python train.py --num_hidden_layers=15 --hidden_size=192 --num_attention_heads=3 --num_key_value_heads=1 --head_dim=32 --intermediate_size=512 --vocab_size=801 --hidden_act="swiglu" --norm="rmsnorm" --norm_place="pre" --norm_eps=1e-05 --positions="rope" --rope_theta=10000.0 --rope_fraction=0.75 --qk_norm=false --attn_scale=0.177 --bias="none" --tie_word_embeddings=true --parallel_block=false --init="normal" --init_std_qkv=0.0417 --init_std_o=0.059 --init_std_up=0.0417 --init_std_down=0.0 --optimizer="muon" --learning_rate=0.00551 --lr_mult_o=1.5 --beta1=0.9 --lr_head=0.00528 --max_grad_norm=1.0 --warmup_steps=200 --schedule="wsd" --decay_fraction=0.362 --decay_shape="linear" --final_lr_fraction=0.05 --batch_tokens=16384 --max_seq_len=512 --doc_mask=true --train_tokens=150100000 --max_steps=9162 --dataset="wikipedia_en"
MLP neurons of a small language model. Each row is named by its layer, matrix (gate and up: input weights) and neuron, and shows model dimensions 80-175. Each number is 128 + 32 x the weight over its row's rms, rounded and kept within 0 to 255. Numbers have three digits each. A neuron's up and down rows have the sign that makes its largest values positive.
After each neuron's rows, "fires after" lists the tokens most often just before its 100 highest values on Wikipedia text that the model never trained on.

L8.gate58:146165160145132154191101191115086086094116151159156137162108107134164120142103064058126138153164136086152170153127136113138082136102128185147128120187160139152145113113111086147158132133097157110120105132092143137190098136116069102074130158098195108153100125109153119123125182140122133120
L8.up58:108090106106154137140122136146129175106100150124120151134151106121149122070108123136141169127182119112090122152112138139138112085162067074139110109083139105098134161140185128145153172123144130099120184079122139182159083183133094072196191162144146174103119180043133178151097160100178150179
fires after: "s", ",", "ers", "ies", "es", "le"

L3.gate245:122092122162187159125105136112073130167099110130092145141114136100122153163183177162155066128128152101153126097176168125115162100148154204144107071109125171111102110129159143168172107094077106093163121167176140095154162142134192091099154072138154117114119129152043146136127133143125150195
L3.up245:177099110147084120143155121168105073139128168163152073156175104123083133062095108097160112176083133073152178106178100125153167088114135111120169156104190095193152131123088151149151097178098082164131123144145097128135095130163103168074177157154123107151109105123151170109118187071152135107
fires after: " t", " ", " e", " m", "ro"

L2.gate240:134167176132125153130069132113083108201070144161096118101179162150121128133153135178154125122119107167094154128110072154082130141113090060160094243148097190133125116151165119139070116114135140105115166111125085171170167164122158100116159089134128112106133135149160144117108155191174145068
L2.up240:144166144098117149117109088115144137143106102116143151063162182089139090123129147144072130117132116100166085191078141150126147186101122129150073122115119142146066140135125152112063142082102081094087156111154145224149158120143067074132145105127052134132115182079145140121122124065118109107
fires after: "in", " D", "w", "c", "b", "il"

L2.gate27:106074157148095102158153073084159145097113090096125087135168101093070129178124111116106114133118133159171143113131085155147115130141120131120216149127154151088132089143153117134116176131109178078138133129142154089143133110184112114137156162047164168129168158116118107105166196158102170066
L2.up27:116158121101082185103090101142146104134155173089142133138097108097115115099075074142098126127146142134127200027118075153098147127089154089096065082123147118169168119098151126153126112153131166156092118157150143103103148099140133158146123029066100188092127105094145224143114121109149151152
fires after: "ru", "r", "cc", "l", " 7", "4"

L7.gate143:082134113150068169129005123113142136145099108109111121136081136100123085133180147165166108149154065095140120132166157128149135114088179126113121173089123179117149138112116158179172092086051084202109104140187068108151132111144191077085151143101158108138100135125138154129151096117056118106
L7.up143:156117101088109100159102123170120128161140148122196106154165154126103139122176099186109095152134125112123136173211068122168128125136126137141161142040137172117133085070178069167134101155100157090108099140166110107072149189078155109112132085139126148128113088114142165125135153158133116148
fires after: " m", "e", " ", " e", "m", "v"

L2.gate420:086202140072122157085115121162163125134132165151131157112114146117148114076126141162080098144093121155129156204140119089088120116217116144106117125109109109120152126200154140099118129101156160137147155120084073148087135090131136084149124089065084080118110132117148183187128127102089172147
L2.up420:150183161114160182118140047184210161131109137115099132162186118115123087074102142103160119164114098095189099111093141136097103088133142106155122105102113166106095136176109129129126072107151133109101124099121159155141168093121133091093109141154057075079152104119073138156146085113102115112
fires after: "\n", " D", "or", "in", "ak"

L2.gate34:138100141156111138144105064159136133154105187105151118138182101100176155109136131087102095125135131141114171114135152113090135136127089113131158093178094163121102122112088086173108182126114127155121080182118157062132107119060133160148120128136079166143132111141127068133121089091131148129
L2.up34:147105155121054158190134126193104077156132124161134141121105129063143112231127093128108143148202178131196137100093106101107149096130140100159132150097124133141142131051121172133142087148111154094081098128087169102124147165134122083160122075063117139148058115134173118135074124113129135133
fires after: "r", ".", " F", "l", "f"

L2.gate415:110114151077088075078130120136111073071176082123095131118128081092134140106136114207105150110145174100097142165154120181138136136112074136091160116132127096112155071137138148122121152171125187152189131133127138124102088159081154144094124109164073149087185127087138132116120137141087113136
L2.up415:167180128163164166102139119181143156127160158133162141116120126166133118056125130100119132138093188161085119139132128137053091145110112140139139085098145117090080137080130098096078114125118176152116124112043089107104165154088135155094064188182107165102116095143093120137139123183137109148
fires after: "ut", "ir", "id", " us", "ed"

L2.gate353:163135101135115154149111101061158131100126131066096148102148069077108148160176089159152132081200132165134108188090080178096124112152154119132208073085158102093144097112094091127071163140100140095160087127123150119153082212115103111168113118090131087138136117090134140122117152179085107072
L2.up353:141134133140131129160138118142157168156139168152163164104122153141120130142145138089065136174092112097088133150122114179118126171162113133070121137101144122186128110090125144126119193155116149070194094166133156154126137114124096097128086130173135122092096154146058155134124066147116114126
fires after: "ing", "id", "ed", "at", "ous"

L2.gate98:099072098129114153103176139092174159133183068114122109149144089111148117113093150184145073076093139140115117176204097125167169131144163172132140109064103124146139107112064157110127131133151102131165108209150170130161135142116166142113128127180133141134078097112127103211155124181153090160
L2.up98:186116156148102078120082105217079075118159098153074128155094075095114119148113107162071147117138117148080164125118139127166114112093167076148182117157077125176110175094120149178088189156160137087110147162142114120129168196119167115130159145120075128155139136097135106189172138140150110112
fires after: "c", "u", "g", "t"

L2.gate152:098112125121031133050126159110115080058124131107118111171108161075088116163095185174146194111147138166110172139186071113112182111168093103111168112136142126108133148132061158137135154170160162105170139134134110140096122161102170139061075141175124179122107109161148170135146085145130146148
L2.up152:139093144096081166184186110132097066154141112132172133140112103065125119139116131140155114091135143122145142072106113073112093097165157079111150114180124103184159126114165083101110090171143145119103124112142190119108127144116119131138149115180099102180148147124164108101143141107125049187
fires after: "e", "en", "t", "et", "g"

L5.gate90:116074179109110093178113152105079132128119152096158148093108108110062093086127083151125102036135165124146163192114087067145138115092168141119122127107117093121130136161180167124111125133152105147095114166098127094174142121112119144085155110133102095160144087155156128146159129200147133122
L5.up90:111173100132066154130100114126064113090115060160140017162087149163177155102091107130132138098092105155095070127112129198156146118068147098101184149182128110111114136135088093148070167152144125110137168118118109145151094110159165115161094124159109141153143146132128075131105161144131088116
fires after: "en", "t", "y", "et", "u", "d"